Weights of a small GPT-style language model, trained from scratch on English Wikipedia: 13 layers.
MLP neurons of a small language model. Each row is named by its layer, matrix (down: output weights) and neuron, and shows model dimensions 96-191. Each number is 200 + 40 x the weight over its row's rms, rounded and kept within 0 to 999.
After each neuron's rows, "fires before" lists the tokens most often just after its 100 highest values on Wikipedia text that the model never trained on. A number after a token or word is its count.

L7.down446,276,163,154,157,174,286,140,202,224,194,234,112,289,237,230,188,165,119,197,208,257,169,204,142,201,197,147,231,197,223,183,139,172,134,250,257,236,216,161,241,226,222,175,153,281,190,202,190,257,250,211,141,207,224,188,162,204,196,255,179,235,211,201,216,169,195,259,203,254,262,265,237,181,210,184,183,214,221,177,212,233,216,185,237,243,167,230,131,147,200,196,174,163,196,177,168
fires before: " York" 14, "u" 14, "ular" 12, "le" 6, "ar" 5, "s" 5

L7.down177,230,269,154,131,180,154,238,252,159,221,193,183,200,207,150,151,194,207,220,133,172,249,163,199,233,256,304,152,128,214,200,136,178,198,242,243,220,187,128,182,220,185,188,236,205,196,194,204,214,213,169,170,197,214,157,166,201,142,264,188,225,198,212,148,219,173,172,167,178,177,270,252,190,155,182,172,255,202,163,229,127,207,248,210,184,164,242,155,268,200,254,202,92,227,233,249
fires before: "n" 25, "d" 13, " to" 6, " |" 6, "th" 5, "re" 5

L5.down180,255,171,189,145,167,231,223,226,179,168,247,258,216,173,208,216,147,208,243,154,234,159,279,139,220,267,148,178,214,205,169,229,191,145,161,190,257,201,232,196,314,120,202,157,200,209,167,188,279,185,201,237,188,245,214,226,198,199,176,200,185,184,195,199,144,182,240,273,226,162,175,163,163,220,229,228,240,196,197,256,160,118,187,145,279,189,232,159,183,178,172,249,194,176,223,286
fires before: " |" 32, "–" 8, "==" 5, " st" 4, "|" 4

L3.down164,232,169,242,167,262,234,242,189,193,181,241,186,188,208,139,133,189,265,167,184,273,241,229,228,166,223,213,215,235,295,198,227,213,140,195,245,194,170,252,197,137,199,208,147,192,207,203,192,210,218,191,201,165,202,170,211,120,223,155,203,187,242,205,191,217,178,98,251,160,213,284,212,241,247,230,222,176,183,178,260,196,174,227,179,175,197,162,245,190,123,167,196,148,204,257,119
fires before: "ure" 18, "ist" 17, "s" 12, "ur" 9, "ed" 6, " " 5

L8.down199,189,203,264,178,183,214,231,196,209,128,207,196,202,187,162,189,167,157,308,234,135,253,207,203,199,263,283,108,208,200,182,190,191,162,251,151,211,138,161,265,167,219,224,262,199,226,226,186,149,253,145,223,244,190,164,169,137,212,194,291,308,143,193,219,196,204,237,190,217,102,225,207,224,107,224,104,202,275,215,191,160,211,205,161,226,290,225,296,210,174,197,150,185,142,206,203
fires before: "\n" 32, " He" 8, " The" 8, "\"" 6

L6.down462,218,120,156,194,222,197,178,205,231,164,180,307,184,175,218,184,206,190,156,227,183,243,161,180,193,193,177,123,248,204,150,262,200,181,189,223,147,251,237,237,188,239,268,168,208,237,214,222,228,143,200,230,215,190,252,252,252,195,227,207,276,217,249,231,204,169,258,163,209,177,209,171,180,171,189,204,252,185,238,210,281,235,158,191,162,219,231,242,283,257,184,188,103,196,240,199
fires before: " the" 23, " that" 13, " a" 10, " \"" 7

L8.down183,129,202,153,170,212,162,207,191,175,180,166,219,225,238,222,137,150,156,252,138,262,223,235,146,180,211,206,158,256,213,181,123,199,252,179,188,216,187,235,178,187,225,264,266,175,242,230,141,263,207,195,233,154,241,277,239,190,163,242,186,190,210,211,150,188,155,233,244,211,138,192,181,214,143,196,233,176,217,224,259,225,98,176,222,192,177,263,280,206,170,150,124,171,169,180,149
fires before: "s" 21, "ing" 17, "gue" 11, "\n" 10, "ball" 4, "ist" 4

L6.down414,231,179,209,223,190,204,228,221,208,164,149,146,199,194,235,200,218,222,201,160,190,192,213,146,173,170,195,185,150,182,205,197,137,130,297,182,258,227,183,207,209,182,165,226,238,191,152,187,209,202,223,255,248,190,202,189,102,293,164,217,168,105,181,219,175,285,172,213,225,129,211,222,228,239,202,212,170,146,93,185,167,170,206,290,195,220,234,223,191,290,227,249,182,262,239,222
fires before: "s" 30, "ic" 10, "==" 6, "te" 4, "th" 4, " the" 4

L8.down434,214,147,152,227,191,243,114,147,154,210,153,218,126,236,203,85,250,159,206,208,183,230,176,199,139,179,148,225,224,250,208,286,187,226,140,191,165,187,139,212,196,202,216,245,153,213,218,273,260,176,189,193,199,271,165,170,203,262,187,197,156,269,203,228,260,160,189,266,126,173,162,206,218,442,243,142,167,209,180,253,219,158,224,186,202,190,201,163,195,193,204,208,207,135,239,222
fires before: "," 46, ")" 6, " |" 6, " 18" 4, "." 4

L7.down187,188,237,183,127,199,212,197,152,169,256,179,177,228,194,210,169,142,223,219,163,206,134,201,214,210,103,216,91,247,230,288,134,222,160,222,124,235,195,201,277,121,124,224,196,218,300,205,201,275,214,222,180,227,140,173,183,180,110,191,186,270,205,248,168,205,162,179,135,164,177,237,249,168,188,183,211,256,126,202,294,198,211,149,214,259,231,226,273,155,173,150,115,210,259,184,205
fires before: " |" 35, " and" 8, " C" 4, " of" 4, ":" 4

L7.down68,158,227,172,131,178,164,181,186,207,253,111,229,179,173,244,240,214,148,120,188,240,188,211,193,296,251,243,167,256,229,151,268,224,257,251,228,276,167,184,231,142,161,176,228,208,146,148,174,155,165,180,273,246,241,195,245,152,218,181,176,201,198,259,234,204,153,183,160,161,194,149,262,186,245,174,159,141,221,240,213,226,252,184,154,129,227,165,158,190,177,176,302,169,151,193,252
fires before: "ul" 15, "p" 10, "er" 7, "ard" 7, "ot" 6, "ular" 5

L8.down500,217,213,219,206,280,248,256,227,136,293,252,143,250,243,168,187,172,237,231,206,184,266,233,218,206,182,197,209,245,140,230,202,183,195,196,228,241,168,209,172,189,130,183,261,260,224,176,251,133,265,220,193,182,176,207,168,263,190,231,198,125,187,195,163,273,166,200,161,242,221,229,234,173,171,288,192,117,277,137,194,187,202,87,205,156,195,114,226,204,221,151,152,144,142,168,230
fires before: "duc" 25, "fe" 13, "an" 10, "mo" 7, "mi" 4

L7.down262,232,169,212,116,189,219,261,232,214,165,171,224,211,206,242,231,309,186,220,169,224,165,172,209,237,155,130,179,198,178,149,140,204,175,189,245,133,226,144,257,214,132,196,204,172,258,185,176,246,201,187,133,212,219,207,218,164,244,212,246,168,242,233,207,219,259,202,204,215,257,180,194,208,210,213,217,177,194,223,213,220,158,190,125,247,186,229,196,242,257,218,199,191,283,214,186
fires before: "-" 37, "|" 17, "ense" 5

L7.down221,162,212,185,143,203,222,228,276,152,185,230,191,228,186,187,233,134,180,238,183,176,239,138,171,170,312,171,218,116,240,188,237,188,174,174,199,174,165,224,166,206,175,226,208,298,270,186,213,209,167,206,275,147,175,235,242,224,189,194,214,254,193,228,191,294,168,229,178,176,177,131,200,179,211,182,172,263,206,148,152,149,151,234,161,266,191,212,192,169,243,256,231,223,231,177,192
fires before: "\n" 47, "ed" 20, "s" 10

L3.down403,234,207,251,212,182,144,231,207,292,201,233,182,241,210,162,236,282,109,205,201,175,171,183,235,106,185,140,223,285,200,195,244,193,198,148,256,237,186,165,137,214,248,214,179,243,205,173,241,174,186,200,269,189,176,229,206,215,239,188,208,148,211,184,216,140,177,285,235,171,118,228,263,205,245,249,171,226,141,261,205,178,240,161,230,174,251,202,161,217,213,128,164,172,169,212,195
fires before: "|" 40, "-" 10, "\n" 9, "===" 5

L5.down511,274,168,200,190,166,165,274,181,225,233,181,198,242,201,199,157,244,280,212,192,190,221,177,200,221,166,182,265,273,237,184,193,167,170,162,245,220,175,247,201,108,163,138,278,230,161,170,183,235,186,177,143,179,248,220,195,202,232,237,211,255,143,220,172,197,150,211,216,278,147,118,171,177,234,171,255,173,167,208,239,221,192,248,177,199,186,233,190,214,188,278,198,212,184,219,276
fires before: "ic" 20, " of" 19, "==" 8, " C" 7, "s" 4

L8.down38,271,142,149,208,187,209,169,189,176,243,252,182,149,215,230,246,191,267,195,168,226,227,133,219,172,285,230,226,209,210,154,144,161,206,210,200,201,112,164,216,232,200,221,132,216,176,230,160,169,188,253,252,262,152,140,217,190,173,229,178,113,134,202,284,242,206,193,208,216,156,253,191,249,227,208,187,162,108,301,248,248,235,174,188,269,169,168,194,268,221,238,197,191,137,180,281
fires before: " by" 30, " in" 12, " as" 8, "s" 4

L9.down265,187,199,183,194,206,203,224,211,180,236,200,180,179,167,215,213,191,221,235,157,218,212,203,162,211,248,193,180,218,181,246,204,205,223,199,86,302,176,224,163,191,257,129,297,219,253,170,262,205,161,194,221,206,188,161,241,150,238,219,183,277,227,285,165,198,171,155,156,196,219,164,172,255,211,190,174,145,122,201,163,189,232,197,193,198,234,225,205,161,224,157,149,199,191,164,197
fires before: "it" 23, "re" 11, "est" 8, "ru" 7, "ant" 5, "ent" 4

L8.down55,194,171,182,192,276,145,244,150,138,238,158,192,185,200,59,171,190,218,176,202,219,175,260,247,213,242,186,143,270,235,198,149,246,144,183,249,175,181,175,286,196,234,188,223,144,187,232,234,253,170,195,178,138,252,218,199,204,181,195,200,204,178,190,225,178,196,229,245,213,173,206,202,257,212,191,232,153,183,278,220,248,123,184,230,209,152,223,232,191,271,178,122,128,244,248,170
fires before: " the" 29, " a" 5, " on" 5, " in" 5, " as" 5, " to" 4

L5.down383,138,155,199,177,179,200,197,283,141,226,172,191,230,229,180,87,252,169,274,146,159,214,223,207,201,139,251,196,107,160,162,180,223,225,176,286,199,231,177,191,282,228,228,96,233,206,220,250,242,255,199,159,162,195,159,261,203,156,260,213,229,178,206,136,188,176,245,171,244,247,200,213,177,189,158,227,225,232,243,150,127,174,215,266,233,222,152,202,156,216,206,164,203,179,256,308
fires before: "al" 21, " of" 12, " to" 12, " |" 7, "d" 5

L6.down76,153,226,252,186,158,150,198,197,241,234,235,135,188,174,228,181,215,216,293,223,185,256,163,175,294,239,190,198,186,219,170,146,189,224,259,187,148,223,166,157,202,184,171,98,94,260,217,183,210,155,193,295,209,235,253,251,137,206,179,207,190,146,169,183,274,132,139,173,131,233,229,187,201,257,159,184,230,107,170,206,186,175,119,251,184,207,145,191,186,209,252,219,148,141,248,230
fires before: "\n" 16, "man" 14, "mission" 9, "m" 8, "mit" 5

L6.down6,236,245,182,119,211,272,233,268,162,249,157,225,299,260,213,207,180,173,213,228,218,267,167,269,261,255,265,243,191,172,192,216,200,184,161,224,141,201,192,195,177,212,211,192,200,181,234,226,168,219,249,144,137,189,215,261,226,191,183,198,243,127,288,265,229,210,181,179,235,159,126,230,173,147,262,125,155,243,207,207,185,213,196,159,159,162,251,208,161,242,241,213,184,169,170,244
fires before: "\n" 96

L9.down240,198,281,126,243,149,223,269,85,249,233,259,135,206,204,224,181,201,261,245,94,192,256,237,134,172,203,173,240,214,153,194,130,279,167,275,210,195,233,196,178,247,171,166,198,222,265,238,176,246,220,136,158,243,264,211,170,240,199,200,195,274,195,171,181,258,160,150,176,194,321,224,154,196,232,135,177,115,146,203,199,190,141,228,171,192,191,173,201,215,153,181,206,192,161,199,247
fires before: "d" 21, "gue" 9, "ing" 8, "el" 5, "ve" 4, "it" 4

L9.down48,126,206,210,245,216,229,111,175,229,146,202,243,194,244,168,190,153,153,286,247,247,168,229,187,193,214,247,113,243,96,214,179,202,185,176,210,195,270,232,250,195,165,177,212,224,165,266,144,271,173,251,204,233,220,200,207,180,213,267,264,276,163,203,172,95,219,275,211,221,260,220,260,207,99,215,182,196,247,195,218,198,215,151,198,248,216,200,248,219,196,151,146,197,162,209,197
fires before: "," 25, "\n" 21, "." 16, " |" 16, " and" 6

L8.down436,173,197,113,165,208,288,139,207,215,166,181,246,208,221,202,199,231,187,166,267,173,131,219,230,198,212,187,139,209,200,186,213,223,137,155,189,276,137,285,217,212,186,135,89,205,177,219,209,235,109,159,259,183,189,338,180,178,181,213,252,239,176,166,220,216,237,234,211,207,225,218,152,189,177,162,163,157,188,209,144,216,210,247,184,198,168,176,244,218,135,182,204,209,167,156,178
fires before: " |" 56, "." 6, "," 4

L3.down256,211,232,205,199,268,198,184,200,105,253,190,196,217,213,253,287,155,208,242,126,207,209,205,165,227,223,199,191,199,172,171,261,136,172,200,204,273,188,214,216,90,281,189,191,208,187,206,128,250,236,254,240,238,204,147,154,249,150,133,200,203,192,216,198,221,201,145,180,199,207,200,238,163,213,258,215,195,181,208,212,85,163,221,169,196,221,210,234,269,249,199,192,169,176,157,207
fires before: "\n" 56, " T" 6, "s" 5

L5.down116,221,194,121,219,163,167,157,203,234,138,194,189,263,166,177,209,247,216,200,172,185,256,226,174,232,166,246,214,220,200,173,167,212,190,192,190,192,173,251,192,165,125,199,256,195,191,169,235,120,258,178,268,189,323,214,161,170,181,177,223,226,199,209,204,173,162,254,174,195,214,186,171,225,224,165,132,220,203,218,217,181,191,246,169,155,229,130,207,178,248,218,188,181,183,212,193
fires before: "\n" 41, " are" 7, " were" 7, "M" 4

L8.down225,211,206,130,251,212,187,163,217,208,245,125,194,153,179,203,257,205,163,121,155,192,222,264,241,257,247,239,198,283,145,176,152,179,231,139,256,163,202,171,160,247,195,171,170,219,134,144,262,184,143,246,209,180,223,162,258,202,127,225,237,179,210,185,244,197,96,156,159,240,180,142,328,134,214,173,246,191,214,188,203,214,185,187,255,150,223,214,161,237,135,141,207,262,154,189,228
fires before: " were" 13, " are" 13, " is" 10, "i" 8, " was" 7

L6.down132,169,237,187,228,213,210,224,155,197,223,270,235,230,259,153,216,219,228,220,228,215,180,255,216,248,181,212,179,268,224,176,237,263,239,190,181,159,265,177,231,113,172,176,193,174,237,190,190,214,215,237,261,170,218,188,252,187,233,199,234,227,162,168,134,193,278,254,217,174,192,224,206,226,150,232,147,197,243,153,164,226,210,171,146,192,233,173,184,223,177,172,160,162,207,247,257
fires before: "-" 72, "\n" 27

L6.down31,219,184,214,173,190,271,196,151,221,274,190,231,213,212,195,186,200,171,254,199,231,189,156,217,282,216,252,177,284,231,176,237,187,191,247,142,175,203,210,141,296,191,196,310,236,213,151,237,232,222,220,228,244,235,218,170,238,179,215,226,211,157,222,184,151,214,184,221,238,215,173,208,187,204,145,261,222,164,154,212,202,217,222,242,240,216,178,234,153,254,147,170,176,220,258,181
fires before: "," 25, "." 15, " of" 14, "\n" 8, "s" 5

L8.down119,183,127,123,180,191,260,248,221,242,192,235,252,155,184,234,278,267,206,227,233,208,195,182,184,206,149,181,308,211,200,88,168,238,265,131,244,165,167,137,192,181,207,210,190,186,150,150,202,192,235,181,97,169,207,225,183,210,192,199,122,181,138,142,241,275,270,237,237,238,181,281,168,185,215,220,197,130,150,146,163,180,219,201,102,199,155,219,170,219,304,278,219,152,252,228,217
fires before: "s" 38, "que" 6, "st" 4, "re" 4

L7.down153,248,196,261,126,187,170,221,176,179,233,263,259,219,203,232,180,203,208,209,180,175,151,204,111,211,242,176,201,162,146,140,210,166,215,256,164,167,202,123,188,204,155,181,183,130,199,223,245,317,162,218,174,199,245,169,215,186,231,229,212,117,146,218,240,255,110,222,145,234,127,196,181,214,274,231,203,158,236,216,188,204,230,182,214,276,269,199,217,154,183,202,145,175,155,202,247
fires before: "ition" 16, "ed" 11, "ter" 7, "es" 6, "m" 6, "ting" 4

L8.down330,191,271,191,260,193,237,187,186,171,174,237,201,190,194,232,196,192,246,202,170,183,148,167,246,230,181,210,223,183,178,237,267,191,250,158,212,205,184,157,184,187,206,195,142,279,226,217,233,184,219,131,184,161,214,267,207,182,204,196,154,218,209,198,188,219,191,133,190,139,163,140,195,257,222,177,194,108,156,190,192,228,214,233,172,233,206,247,119,160,157,158,230,198,123,239,274
fires before: "n" 14, "ion" 13, "er" 13, "ard" 8, "ul" 5, "ular" 5

L7.down63,216,243,258,171,109,184,225,202,181,172,212,193,214,248,190,211,177,209,191,155,219,220,272,216,189,216,236,305,159,156,127,130,265,235,208,180,231,209,183,199,216,210,213,121,252,192,183,219,182,234,214,216,171,170,199,227,153,252,190,188,164,154,162,194,205,273,200,143,210,143,175,213,263,163,269,214,217,204,170,186,283,158,152,276,226,58,232,175,205,141,225,232,81,276,165,119
fires before: "duc" 11, "te" 11, "mo" 10, "ed" 9, "mi" 5, "vi" 5

L6.down27,158,225,172,192,234,222,163,82,297,165,266,151,202,164,185,237,218,221,152,158,194,188,227,186,177,174,159,207,276,159,225,171,178,193,250,161,196,180,193,174,232,128,122,160,217,196,185,157,176,226,205,231,178,165,126,101,264,208,223,226,227,168,178,299,228,228,183,248,220,197,198,210,184,174,207,184,214,157,189,183,163,215,187,126,184,201,163,191,197,206,230,237,228,108,262,254
fires before: "s" 55, "mmer" 5

L5.down503,184,191,131,208,234,213,217,187,151,221,239,206,264,258,199,280,226,205,228,192,161,231,131,249,234,214,227,168,264,269,172,153,200,181,266,225,119,203,173,212,226,214,197,231,201,239,132,171,227,149,162,261,205,228,260,197,207,242,188,203,178,240,238,228,168,161,268,277,192,224,167,199,259,225,252,172,198,238,214,232,237,176,262,229,187,268,170,171,212,225,249,184,202,215,135,216
fires before: "\n" 23, " a" 21, " an" 5, " is" 5, " also" 4, " was" 4

L8.down50,253,217,205,241,210,194,215,219,230,194,161,216,232,197,194,149,260,168,203,227,166,111,120,213,234,140,187,208,229,163,211,173,203,114,233,181,188,122,208,196,179,181,173,210,177,218,168,251,210,200,130,203,156,260,250,219,212,210,230,209,196,227,233,264,212,139,253,179,175,185,226,195,236,244,221,162,205,242,212,168,125,131,195,292,143,209,244,313,258,214,259,180,236,239,165,182
fires before: " a" 23, "===" 12, "==" 12, " an" 8

L5.down419,214,308,164,255,231,165,201,174,199,198,195,185,219,192,167,176,270,176,207,276,233,264,199,205,227,248,167,201,226,149,162,189,157,244,263,217,202,214,148,223,171,178,230,206,131,219,223,140,211,224,208,223,137,171,130,199,220,202,184,215,229,221,178,211,201,115,217,199,193,208,177,260,218,201,203,163,196,207,130,268,209,191,226,168,212,193,231,128,166,165,207,179,146,214,248,227
fires before: "\n" 40, "mission" 10, "man" 9, "." 7, "m" 6, "all" 4

L8.down207,195,184,198,179,212,207,163,236,172,201,190,227,131,200,143,224,222,224,91,198,155,116,205,226,198,263,240,205,203,234,139,126,117,140,279,196,207,248,171,235,227,238,159,233,213,184,211,222,261,202,204,233,248,133,201,187,237,217,280,201,162,191,193,238,183,166,180,225,194,189,167,150,113,287,124,204,228,222,197,175,261,237,215,182,137,209,186,192,148,193,173,204,147,127,188,169
fires before: "s" 21, "p" 10, "al" 8, "iv" 5, "ive" 4, "ion" 4

L8.down5,214,206,156,196,151,226,179,194,170,253,181,214,149,182,180,217,158,185,192,219,179,266,149,172,220,230,146,200,225,116,205,231,186,293,195,189,207,218,155,187,225,156,237,283,191,241,219,222,223,257,163,221,174,165,235,236,259,168,182,201,121,225,188,217,166,158,94,174,206,237,241,203,212,215,195,143,236,190,258,198,166,170,204,207,228,177,224,209,228,244,327,184,226,154,144,170
fires before: "ing" 32, "ed" 17, "v" 6, "ting" 4